MLP neurons of a small language model. Each row is named by its layer, matrix (up: input weights) and neuron, and shows model dimensions 48-175. Each number is 128 + 24 x the weight over its row's rms, rounded and kept within 0 to 255. Numbers have three digits each.
After each neuron's rows, "fires in" lists the words (lower case) most often at its 100 highest values on Wikipedia text that the model never trained on.

L7.up228:135097100141117114117111133135160133097151157110156138105113114113121140111133151164103108134134156144138137170099141143092139082071140095167140135143131110119167122132143098101143119106110138118078170153150164161171116143104148155137162124159113128072086172123148170139120147103140127105129161097170146146141135142091150164154131123096145118097117116135151136099135139134146183105112
fires in: "a", "has", "had"

L4.up212:107092140181135102098122142145118145126136141146148121113129123111126138110092100118182184123112119135141127158116115144150075162101143135150141107136093140123118108121099153106108091132109111166155131162143118132109144103102103153113137165139169156137138148130110107157105165120102167120129081118097106079147134124119150114130140133099133149100133111132103140135190162132113154139138
fires in: "they", "there", "it", "we", "he"

L4.up14:145150158138121115107145169130108133069118117143129154141123095115097117116142100156181137156104099095126100128099096111126113152150105145108176120135143165108150116092129146116122097141162125128162138117134138148127144111122166137141142139104148140126118081102133156146172116101130179102115126124100087119147147116142179115150077126149127123079123140138148113147114124093124134166126
fires in: "all", "many", "most", "early", "some", "among"

L4.up177:098089139133178129144188143188117127156141128129129168119168118122129136121097130120110100136103126130117097119135133154145121140102097112168119155165144164122098128155112090126140107110179129121132176076115128114123129141082113159186144172117155138089124110127169097146131165138138116158135152085134171143180132110160148082126124113122147147126121071089117158140138119128151096157096
fires in: "with", "against", "of", "very"

L9.up176:144132135145091100112149154160164137096139116165129132148098135133121152154134125150118157158131122120091168126124189093141158168187162123153111158128165146099131103088129117105146132134114106136111110124143134117087118129121153117080149118106143107103090141135107151127124151089152111129140139092118143127112125162101118154110170131135178143146136131147191139177091098137132113116110
fires in: "is", "as", "was", "became", "research"

L7.up64:161111111140189144097089141142122128167135068126119131148131152084126123129105106100153104143113124128185160111118099133115171189124149102178163158091130106158145173093117105152158095149140148116106110162148116135183130099181099141111113080137132145118132090125111108121101140126104107131188118129131116152138126116118183122145104110156142134127080125151123096105113114110121130151147
fires in: "to", "or"

L3.up255:130072127074096087111120166115135175137119114150149105132125166147121117140117161087179146127112135159117113109098155172110168153099149137197102105094174121160137143107102108120121080120110126130125126127131140115130116117121150160146114129158089124137136108122116118123151168109078141120098108126125119146143161080091152129128148161131138161109112161133137100175085122156126147091110
fires in: "during", "by", "under", "following", "obstetrics"

L5.up288:121119135125162115104148126109095141097147162149153132161089137089061134092074130124162103134130103143123139138127104135115097130094144160123138141106114090091142171142136157093112140143095135116139136116155077158117132092129139129146139115097125155117121145166125132135136114082134156125145168138148150102149146105178184101125112114087123116153100084120133159155149138154133181103112
fires in: "he", "she", "who", "former", "sheet", "his"

L3.up378:131102136128127146116116116107090072135142128145048129123152153148132122117144134125119077125077131115109150128141135114125142131172155085149118147105108118129130112136137078163131128099131171128187164147108188142139128107155154164120066108153132127132120079139125110112142135117109099121133138139124145102117154134105156142116149102170121150132158160146130094134105107126101123128116
fires in: "these", "aniruddha", "other", "their", "total"

L5.up342:100132144173082130174108091157118151115133104117133140147092122105098122124138147139115150130134066122132091137170108170116109114117111100115147123126170175115125139114139085128137136108157119096137144128145126149111151142091101101112127126114155161120130108082091152176151104109115123086138108109129093133109124105121152148146070135170127119138139121157128143131083124103181134127141
fires in: "between", "within", "by", "around", "like", "across"

L3.up537:101148096139139071115115178113090134136125115154154116137099101122110095094110118118149091126085155132138121132105108113138146137087082158146156109096113150140152175131136138130140150118135120120142182137142141168156109122152110131115128136090116095115156158164129132098177131134092184133160119149136133085127146080119187097123102097093078161141110130110125143167131124101137138140074
fires in: "had", "have", "not", "having", "without", "already"

L5.up472:107128155141095123133170088121157121137119133144096096148131123147111131124155168138158138113109097121105114121121136163103150115134155135113127100124124149112107148094171143107089137107120134119124163139157113111128073111105131117146177119112132131128108105129121157099138074112141109096137138167173111123110102120153148118160099118150156134106106151177131164121110102120116109145137
fires in: "other", "about", "by", "entire", "describing", "of"

L5.up574:132114094148126085133086123133123131118110136117103130107141154101104117074122098143139112165085145099127063125095113139147126145098141135130114117157065141084066118134163116102136091148124140143090154116170119151144120136171130116117134110090096138137160133120121097150107162093103153112150163123119112116119195131124118126166153120097143154109083151031112152141152119160129119139118
fires in: "his", "a", "for", "first"

L5.up321:118129108159142162152081113113136112138154116125186134117115103137154093090132105114166104131133120142146137092135096108113170133126150082129139138084110128132135163144149136119140126141152087091139094145151102117129102121118116124112130103129138152145126096167117119126102122111102142169134151113098169152090126127102136155092150122172110115110160132160108083126158115126138139118134
fires in: "to", "from", "in", "hoof", "at"

L3.up377:135152162160177118103118117095123095157163117100150152125075137118129119098148140109119109141154121129120118113099119131201097128101153125116150139130146123095153116137095088104154124118101123147101116101118139098130131134153105114160153158124130141129071093141115103118134129137126143105088146171170100138115144128125173086128123183142127124103113131141129070129122096126127118149151
fires in: "second", "same", "first", "third", "next", "last"

L3.up278:110120095147140119142124096132111129131107163132126176128150122129120107112070121126136104117087186128105089147158178125147105138141144101140117115164042159102138185147125116095065106133156114150138142137102167118140154102142129075103139110104138126111153148151145126149129123120166135161130105141149116150110139151157138125079132115094144160108133100117115109144151107131124104080128
fires in: "it", "the", "not", "those"

L3.up468:121150120112105166106168166126107114141100064128099135129115121145125140117142171167170143119117104201113080120132143144127079099136106155144129107132120153141152114179079155133108132145114128115169108127148141163152120136126148114112151102141132128124138128136131148090150116104114108088135127106116163104127119155100136120090144132127136151118157151128119100134126090103160129110152
fires in: "in", "from", "to", "since", "after"

L3.up57:111133115102146130107153110123090180094132155123107110086174110167117122116152151155142093145159139181114137140150132129156124123121119116126097128094095150155158133155116185074129072145158136135145125092121097114157132127130125138130146104145119117113095151174148130127130127089118121149150160153116145114183158129177112130128127129113108193125122159107133105086136133116097125082107
fires in: "who", "he", "that", "she", "they", "sheet"

L7.up364:120137138121149139139103143129147135125155133156156133136104044150106096108127165146147101134166101117121159120100103130110140125112124124145088121142116117152171135128127141123114127141104115120156138085139102192097159089176142093125135135153161146134162097141125129118146137172111155163144142128151127147090143130141124157123084147145181164131145139144117117090142119104097120131095
fires in: "to", "until", "since", "n", "aged", "and"

L9.up587:122154117158144138092122146124093150093112126151153091136099079136146124127108162134121200129150140133119096121132134127122145148131156131191161095137112113133151124128112162165135062156179139123121158148136180106171139104103108103137144105136124134107086145104110150177092134135133109136162155133108131170154179141130155124140125135102127143110115148137126089174155107143145154080132
fires in: "and", "on", "what", "how", "having"

L7.up368:134150088153130115113126159103096161150137123145154088112134146129107138103130103110081141155118130161111102113126113105128092117139161088111120172103143118129157180130146157066120147099139120151119157122091108134141137121133103088099152099141144130108120096132159179123131127114076157112113104123075133174101137129165123146139117126166100168148167161098172128130122114149150164082110
fires in: "an", "s", "the", "on", "malaysia", "in"

L5.up463:139178088103121140145131091150119108169135125179162149152092167157152100124174144136126129147135136076140080155140129123136120121110155118153113124125161132143190127140132133091068129141102142088120148164132104134116087122115120120103115127098135117115113088114139079125120128130107122134131148107132136154150125177139160137170114120112110126128143118163072085123173123166155125138162
fires in: "its", "s", "very", "the", "their", "whose"

L3.up216:157125117138082108096129101145179164149118119112123099089096144105081105123116134160145098132123124135134116095143139122152137089103148108145122104125169099132110104163119151186080132107126128120158116079127111127142116126143120134174108082094122142130112084127109124123173122135092111128132103120132091146141140147111157099148083156124149100152135128179080127125104120084129118148091
fires in: "during", "following", "among", "between"

L4.up78:135173096120133138099133152147145118121101158137152144126167140127147154152099120118142110131125133145145090116149178163129118161098108080095183159131135117103079122112118142137118125148151167122152125187087154115157136088083121140121148120099132138155148163111160162122118092072122126123123150152156162095096166106103145139065142134142119134143141124145136124146131125117092128139123
fires in: "goes", "gp10s", "gp9s", "wwe", "gp10", "ostracod"

L3.up137:137159151145157148106114129143120141123086139151104073105131117159099132156131118113130146151116149144166136128117138138172122140082096149126128108113135149134089118170119111139150074138115157150122106112157097119146106092121106116092168121096129134138150095150146093118127106104119105125113140162139137129164164107122122085129140145119140121111154163141136109126133137139167097091155
fires in: "season", "list", "career", "life"

L3.up673:130130146090124114156141120150146125138093135151118126088117139116097080160120135092130147104121137165146098123145143157077119137097154104097167197132126157128130130159137158141109086119120125105156126126127115128141102142066134123148090093182129122131158133132139115134170114145142151069101116139119161135142144106086114151145149122144163109126155112157114156159152154156126124140131
fires in: "united", "born", "details", "date"

L3.up373:134108131163131121127132154111077141098068104132118143084141100121178122094134131168216141149065154101151090110136107128123130115139089118168167137123116136118153162116110160128092116177141154106173105149129147166128136137105145102137135121108141130135114128167123113114100099133089118109141092126104125131059133138165123142090138123144110146122101111138105132100123112139131123116131
fires in: "during", "due", "there", "prior", "at"

L7.up8:170107123154133102089103127090176105132151095152147158120101085207164140115087139180138128074127091128132122123106125142162155147147150107113134091111169115126128129127111134110128105160153124117135199098148169137155132087077131147100120158149131138111132058136133135154153138169134109098158117097106103107093096090136142100125160157136117146157120153130135131102147140123116136125105
fires in: "a", "or"

L9.up417:127161131110132154139093139127105144120121150147123162098148110153135094146137120099140192130108116146121147146127145127100121111114110118153110131170116094103088133095136119121110086173122135082155111105138139145172110132156129116094137135155098126141155114076150127162155105121136086104149119153076136162139090127099118073130191072104124164091175143119115113103109096139162137143147
fires in: "an"

L9.up124:111184137149168171104133158114106101114129120139114113066125104142132131099131154081118131103130145150097114092141144130129112124123151119113117151095106134090120163164145133133109129121097121123135122166174132115113075112183108151127120086148114081151148089119180107158127157098158186159092135142128150146132123134119148127112096129139124167159120098138137143129132151110051122141131
fires in: "the", "gp130", "3"

L4.up50:133117127130173168159103085112086159142116112125109108032099163115107131158099135128133095150098097142164117115127122102130136137094149129115144133105140174125179161182127103095154138146125103130136126159145131143167139107132135120117168136106137146132119154133154121150138162126107119138108119164106138091115130101151170105120118095146115156128118149154145103171114153140142139110148
fires in: "also", "which", "to", "that", "directly"

L9.up358:176134087128140131078110140087084114157148102155135120165105077148133099101096166149075142092154115085134107109077130138112112107136165128138131096115104129096128113144131157141104099101169112117107125156130148137155128082119105125109094102152117130096132122108116146136114114097132114115150130102113115117160135152138082121134164100129137142116141116168097124106113108157123113077115
fires in: "a", "her", "them", "him", "his", "are"

L5.up395:107155150160095159101150127113105158130166091148130096125129144131110127164158084106143118149141154142163121105099146117162125117107156165122125103129111157118134112128137162098132122164160165032152153106135107136104097103098110127116111081160153124104118092120067147146141134125086141125139106137104118102119118118092153073071138122108141114110136146125140099162124127153112143138125
fires in: "on", "08"

L7.up475:121128100137113149127120151166089092110110108124145132118116151151100113162123116098130128139132102140125144128134146131140109124095145133117111089091118175120147128180100137142102104149148113125140101115131137113151138155122136096104141123140143145093163079160102131128098110132167153163133106158090197117115110123136148098113107132117111085111129143163129105156133102086113066148137
fires in: "to", "is", "was"

L9.up466:116147076107107138153152146095182130125123117143118162107130118144101120131157145121093139111153068101112122083118119192151159149148117147163101138119134142114159166128117136124130136082134178116144153181128129136134150104156185120089158141114135141135111067137119166133139154162077114094128138119096116147116111110117094139124123136210136089104145146131149144130095148125140135077122
fires in: "on", "to", "and", "the"

L4.up488:140202128162136155088109149092083137107196110098152140152119113088151098115166113104136141094093094132147122144113114191122118158156138104142140136104135131089117104154110094176165122167132110169134124151141104157143136152085108083143150126110117128114151132133133129146173131113121088125091163103124157120109134142146162090113130166131144124126129135146160175116132134112129087131115
fires in: "second", "first", "third", "1st"

L3.up107:120118096104138152101154154140075135144124135165154120129139151114103110123123132111118102118067133165155095155101150128114102144118103129170148076084142138149156158112111128141115127134155123135126119124175139129103128091135136105131133143157140112138147163135095095145162098153104125107121069143091111123117149100148166126106105143101104138131126106135125132163125135114148091113081
fires in: "to", "not", "t", "least"

L4.up153:130070158135121126129141113099127118148125144187129164114131147130096121107154185152131126128077116115097136129141142149197129142085111094108118146185144153120187113128109077126139145113132160127146130113148159146137043100153106172163130150115136141142141088147191122129131134109147178115108135139138122123168100089121131109165132108109090107104128113146092101122152119126106121162123
fires in: "two", "three", "of", "their", "outer", "its"

L3.up689:106121118133147138117100104117116124144127094092108153126092095096102135082130174102127128139113184175098161132098124115156120156101128127095132116110088164112120132181078137115090075128096151130093145101133129144142146136159091123114079130147103134129114131163142089143135091105174162141121106122141112111102123126159144136112133150096137146167102122156088084103151112116120137093114
fires in: "it", "we", "you", "never", "are"

L9.up165:139144105148119133096135105115134186135099126132154136138166143117135111120132141147122128131144109188111098112146146135142108139131151145125146073131115140121134131136095130129154112156116174153139095165083139089105122182112139127151137127125118098147147131119094051170121119119151120139129117107115080137113113142133171161118125141095144140132158103109153145148093089156136140169086
fires in: "a", "was", "very"

L4.up516:091135084082106108135130132117082136159103152155157184193098140145141124131103119132137102122104151126105133123103119124120066148102110136086120098124124138110090142133126065115161112124146085132109152148187118107141117113115116166115135164136132123092148111107112083144078112108113142145137128117096134140175148157108151128108146147123112112118119118146122143114119122139119130099178
fires in: "as", "of", "more", "become"

L3.up742:133114098119067177122084151148120141140136124135106152124135097111142107082108184185139056093117108163108116095100128122080080086101161131082164123129125137156092121191131138140111154135129108122171088128113138155122153122139142136085139129146168125144131125130121117150124125150110120106147136115093145144135126124083118114114095120149163101122135121131096109102115075127104128126121
fires in: "to", "of", "during", "entering", "throughout"

L4.up614:137083157097190089105068122108168124121145128130109132137130127135151117137167129111148157154143166181078109139118122138164096107108154146085113177153145130131163155134105139121138105170119089158139122135120155139116099114161136148152096158129142130139114096137150121136135143085176121094178133192105106113096134098113156144123145128138163144134140140158072145156156152137159121117111
fires in: "of", "14", "two", "three", "few"

L5.up193:120085171122165150136106115083125123134136102118112135107055104132123120130143168109158117138171080149109144150112135083151144124120124116107100111160134156094201088130085128107138159139094107174131105123144157143156130112168122166190094110144097142140110122134112139131160130143159142100102134132093141111105129085133155094157125103126086123084118159110130111143147120130169150110123
fires in: "of", "number", "among", "all"

L3.up361:131145132158125154082080093110084127140108084080142106134133145108141152117108094135164135167113144119149133127119143131153102085112088102111159137127110111128139132131122171112064125126166178162156128137169169154111123108146116149138177162086111101088139099144137137115086115138165129113140153104087132115108144157104108152066099120143130167104112136133180135135140112127122135155135
fires in: "to", "there", "at", "it", "on", "half"

L7.up519:130144076112132127083119116150118107139105125126126112147111125153143123113112116143090143097182098070125159068106117156111163118132138131157119155128121069085129149151160119144139168153129152092130132156180139152127121173132110160136153123113104125148110122133142160142132109153147137127114138140074146111118113175144087184178143124110110110158118109139113155121119123116097114154128
fires in: "a", "an", "gp130", "the", "angle", "and"

L3.up369:147126111127121128153160100070098154131161158105105142090097088154142147146123118182117122130113151117094141146110138116146116169127174140121165105120133124077138125117114147150113146182119161131176144138114167133124120118133116134119145103134140124174128114145114120170115113054124126161132125147114093127102154120186109102125127139107116160151133105153147102131106100090126152079114
fires in: "it", "they", "she", "writers", "we", "workers"

L7.up256:119122156093150177103099101085120143134112158064139132114112130171107121140110127111095154139133112130128102146119100127077097124093140161170134173143130135121105143149085096117142136129113114171139158116131125125131141080082104113104112088155106147125168113114110106154138144129156159141154136149070124178173134153154129111130106122111146165163166110131131135123137138120171075150140
fires in: "as", "was", "of", "at", "with"

L3.up271:117126114114117135102122113094069112152101129117094096085139119170136117111102127138140098130110132136140137113135108138120128169100137155093121120104088148150169180126082115117131125105125181156096163123150139126173119082111115117105149104158128142154150159188125110132124165138133108157127138127116165085069148126117136119107102119172093176132117157106160137121106123101144127070100
fires in: "not", "would", "to", "also", "often"

L7.up484:162086109117156167111099111147125129159139123154090168100112134077137124096100144143103132150135213123120113174158137139105102144107131134133118104130104136129119125150078123107144136123145107179137133108134136170102140145094157116130107133126163137124102124098093095171101137123133102128171153151114113109113086143148164150133149129142134141120145144130139167159096139094167121087111
fires in: "is", "be", "been", "also", "was", "still"

L3.up727:133157129144149139121110131138129142128167115127106166134149155118133067123109158128141145129090097133093098137137157150136166129128115126160122112094082157183106158094110118138132086092134077135132138142110143094090164103128113156158130125120133081113173128143125098116107143131148162121119130098097121095148113108091124121093137099110143184154185143136152123114117159125118115145129
fires in: "during", "result", "following", "starting", "ended", "of"

L4.up401:094102182138083139145125132123120111116125166121140132113162120158126130135099094149099084084140143156146116069133087151085083119117133131114177134150162111138144149126092140111143144131145150121123129113131144118149094123139108138150132127188126156104100168112095120148117084164104139083178124136076159104105136161101123101130117097106140132061118133123100163127119100142154165146144
fires in: "to", "being", "an", "living"

L3.up654:128136115143151116147080095132115137137107122149148134065151143123176133104097157083143132130137151164136104124118137107116131157148129122123184148162138125180160141121163169135142130117155112111138108141151157094177143115166146133108074139173139127145150132123107133128129178158096156094148123178117110152110102141081126090122127097134121163106106131160145157144145116139105129143136
fires in: "is", "also", "has"

L3.up331:148153135132120157093082125126142136101120155101135158138075125145135120142147127133153094109151103117126159149178111091086158131138146164088120144121140122112145139176122127132098134161117149099157147077148180126137086116149108149139114136087114161113101078132136110083121137152152127128071138154093135106121167086097143154128158147113149173111129122140126164139107107135146129103139
fires in: "of", "other", "autumnalis"

L3.up35:107116135142091124081078107107099107146151171101106130133132117122140172119150133128154146188132133179105124113138096105172135100123142161119127119084129171128143119114088128107138078133129092155133115145094136101119128141120111149140133111113121113139119053119143139131095113078123131127177121106119079165178127118107107143106100142128148121139123163124096121124165123127158146135103
fires in: "no", "of", "few", "nolan", "several", "two"

L4.up591:139161098125102117143122125108096130104121117097155111132086145152130102117121141137129113172117110078152114174127153115117147128150100128131138176138168108110093155112096109133134053131092114134134137137130128129086102113128130124094191113124167159121149131116172111136076090096157115165106168184127088123110140100136122129138121136163158138133161118132098094124144134110111117138104
fires in: "also", "with", "used", "it", "often"

L7.up652:166133140101146107142162153132145157108092157179142140121104160128116081121124127122134138126142131109103142119140157104090163097149166137125106103157112163152079151133099136139169104162128141091129150122148131115156111116133169118069125131139141147202148121131158144151110132146093117163132118143090158140169105122137170134155095126119148101177112169107110152159153118135122090122114
fires in: "an", "in", "of", "a"

L9.up695:102138064147145108136129144138131130080119124099080096119159137167105105144102116119099183176109152142116138136078141095128118137130135134130091072094120171160149140144086138136136142153088093162143118077120131110143142143127125116106124137138127136143126132118141113150125080145118111096194145134143077116166121115153179125111124117149104187122152162113098083102116112099133095157148
fires in: "was", "is", "be"

L7.up245:136121106202185152098088110136122072095071179125140104162113106153131131059123120087132141120123160119104147123107102122137146123118152128150171094092121111133153137136122167149093117143145114119082113122143165142137152112163103139109122110068126099123132127168129128152110120133098090125132166122133127121104119135121138135077108135141134174112118158122133175151151140146147115182116
fires in: "not", "never", "to", "t", "already", "also"

L4.up621:207159128145131138105121095120132131135160103137101118088113115148156134116107105103158082092143135137102118131134137082130109121156171132129110138150143138162106122154120113073132135078120081078133119134097107149148122156148120124139074171115137128127119109123132122125146088090121099134108104114114139146107131159153154107110143107133074176150104099119128146130121099153127150098126
fires in: "of", "in", "february"

L3.up365:097146199185123144090120111146151137135213160145124119117132128091125140119165145102122119118135097126140109125083138140162130147149124098128163095107146137110100133095124126147175115135120131122140110137135144106182085134130130109120102125137101106106096163119126124122105130119135132185150126117157153118116124103139165133121119133119105111124138146147123115114100108160137147114120
fires in: "first", "second", "division", "1st", "third", "2nd"

L3.up104:149075132123165112079108110132117151167143182094125127177101116118185151155173138103167120122128142139143145112099110175146118146131123133145120129144160140134142098083102135088144106122145096101110130124138122104132136123098091126151121131091100149138109088108122138102139124135101138122099143133122117162126156098159161104094140140136146116123142198145101124122149153092131125099161
fires in: "two", "six", "one", "multi", "three", "twenty"

L3.up588:116119109165111101119142089189123197114134122120167137143114132134153102160122121140141102118137150102120116107166124154183112130122110124126155154117126132110127166136125133094140122169126120105093141147150110130164124122121151074145101122170133153148125108118121105132143137130137106106122143140087131090117135167114148124119086081084095101156102129124133118158121113154134139134121
fires in: "to", "that", "s", "not"

L4.up384:127090111126132105079144142117151187106130120140121150138095126136088100098119167174174117146153132126107069140099151107109152105141148164143141089118143136127079093113136091146081125123107096110138101086126114108118123110113144164132112115119108122121151080142099119117176144134114115127136113141131118125151133092101139101132125131148161137118112155152115104131133166123130121124127
fires in: "during", "following", "from", "after", "despite", "to"

L3.up676:136119147128116131132102141130097120122114150143126093138120104066153135127166149176112074107125082121114090132141106114148136109140113077116179121115129141152138097107087099134141118123096141124142131103192174123166121105134090157106135142112158117127140140143156111145147120154161110118111145150145088106115117146108184102137101174142142130129114128130090089117123129117149157129120
fires in: "most", "only", "different", "above", "all", "some"

L4.up255:116102110090146161112137107138180152136109110145112134139124079139137123130159142127131098128147115125149097110107130126155117185152163066107127152147107155105157105164116095153150114099148119119148121091152128137105139138100133127172127146135115132086115066148133138124127147123109136096116078132126141115156155133113111126173123142105132116082106130139109104195110144112135095150166
fires in: "of", "between", "to", "from", "0"

L7.up303:143083120111147130173108132088164157111156147117169074149134118137097159112109132147201089127157097140149104166124143098120150130143102126134129165133126109148159154142115143064117099129104155126140135145088085103101140105139151179077156128105128147113084131142119072163121130123138103113147183100126148118172095157126157139121086130123076120122173126149122110138139151165162143123115
fires in: "the", "s", "w", "its"

L9.up570:115163096129107118142111153128127097099134087119124122127110168118161141112127081122135149132142070190134143148148140160121121172104141105133149125155134107137108122103129116141118132142137116139123122111117154107127144159123145102147141113136167180080145099184107146139088126135151121094102106143072146104086129139095119129116113091107181125125122152115153121090108123120129127102135
fires in: "was", "is", "be", "to", "also"

L3.up491:121146099118113155094168119125139149108150162168159139117095117144093090098141168119100159138116149113127102121136163120130150136100088109144137122125117120139110131129124153136146116107118161139123121110152089102103107154115132140177097131102136137094117071153145170151159161147145145134151112112123112113172112130072141120123126130167104096107109153145121123159092145133132158156091
fires in: "which", "all", "both", "most", "where", "s"

L3.up241:157118154138096078125178129116159167085134148141126117119124154116090120098136134103118148168143080148089107145125149141108107142118156139089136131171115156082080113128146082138150139123126153161113126104131125098134129149075153126095137147108110103128105121101125086144165126094170146108128153133128137094135120118128080121125139102111128132135060121129125121152144130109167136117115
fires in: "to", "from", "with", "spanish", "scholars"

L4.up281:113104125121114122092154146136135144127121124167126096119120105140135083131124128152137132094127145130126100159121115145152166115149112111132126106164170101110096126160110147149123112122157119099201141128136129120116124130133115137106098096101149174112143090151117126088172067158116090155169122088122131135125149119124155104161105184195140094144107138160121125124108120116113127138101
fires in: "during", "at", "between", "by", "because", "after"

L3.up318:091143108127158149177102105105118117116126136132129114071156105134148158150156156151087059190114098115129137134138123121163151159130145121128137085156122142117142126115121101105113127169120156104135141128128105126165127145161098128101170145136144145091137181121168161144114178140118139119163142122119117078134163137123107156151114160126123117139148128141118164160128172134131087130154
fires in: "has", "have"

L5.up684:125117124136127138111154167145119098079116130113099129084087131070077087113099145110129127102127118121094105088131111138108123105151143133122104119138190168160091144175088140133174157079153140151147118134128095109127137132144199187146066102114117131106148127138120139129153124124147126106152136119121114135169133091127137108143113154133166083115088096151087185136107072101168144134091
fires in: "of", "at", "with", "to"

L3.up2:132171147147087131117136132150169090133186113106139158159079138154137156138132104118090124082105133123161081154121155099188107124106156109155150120114175137130125124126079101140168109102138150143159129132130135119140143118108131120113106154152199147104100103078121146108126144154147106085115123161126054163096140133071133133142137123138135143125159143115095143097132110142134159113140
fires in: "one", "each", "this", "that", "indonesia", "see"

L3.up126:129159085179121115164145114089122110166095101140179108167152156062127114141108119175125155112103127112133137145140102150160114148122154133081133127138138119168137134187100161101126171090165110134114132089088123139141090125126074119129089122106123107130149125094117147118104130098134167147119152182139100112144144118093136170108090113120133136110146096124113118134155141072123127090098
fires in: "two", "three", "four", "five", "5"

L9.up225:119141120152078118143119094119159137144117096132113165124119141118163070088101148149140131137100164143073117127116130113111112104132081107084141148128106112135105112126094162094161146145123131105132115102145142125116129129128113151145156138132123115137129090143137119142084108124130111130135136172098146091151146145131121082128072150149134174094121141124165154114149133089113072119120
fires in: "an", "that", "which"

L4.up692:111086113129140152105139119156154185181129090109087080130120112132144049078130137159142135127112146106135138144121121132116107103113129127128141116146171105137170158119100115130150124145150078146144136073142128125109140105144118092164124124135138112139122097157139155132137105162137123125114099150119137154146153177151125118124116186122088108168139182126110104163135107090104157133130
fires in: "which", "as", "however", "until", "n", "after"

L5.up481:124114080122095066127118110160142144123127150132124129099143133173098089119099183165105111121089189087117093149106157132124190119128150142157108118069120122101121132134143104146137132134190079075145125160134153120088117111140118135135137105093142121126173073141101141152123134113096116127176089139114121120095112118116115126103135116130093153165120123136140130146115156091113090129116
fires in: "after", "during", "following", "of", "to", "by"

L4.up617:118109116147122170122134133120160149156134141144139124143114131150134128102096106148114111141118095116119085136111178162113138113097094154157104113182175143172134179135137139128132122117111118184137138067149110127111136111161134139163110141125144189141123084163118148112153167100125139131127172127118148148170111097106132126118108123107119134140100113123124100133136137146142108136099
fires in: "his", "their", "at", "s"

L9.up1:128158056109141130114100105119115134176128129154162123092150126133124144122084119124116124105125129150139125092137182114137165151106188108124132125121150127079141120166180160130141146135085163129111166132138160155078151071126126144095107113122131138099142115112121131086095112124154130104116113153126130131135130135135098168142117120143157139121121155125134118141119144134133155088126
fires in: "not", "is", "the", "a", "has", "will"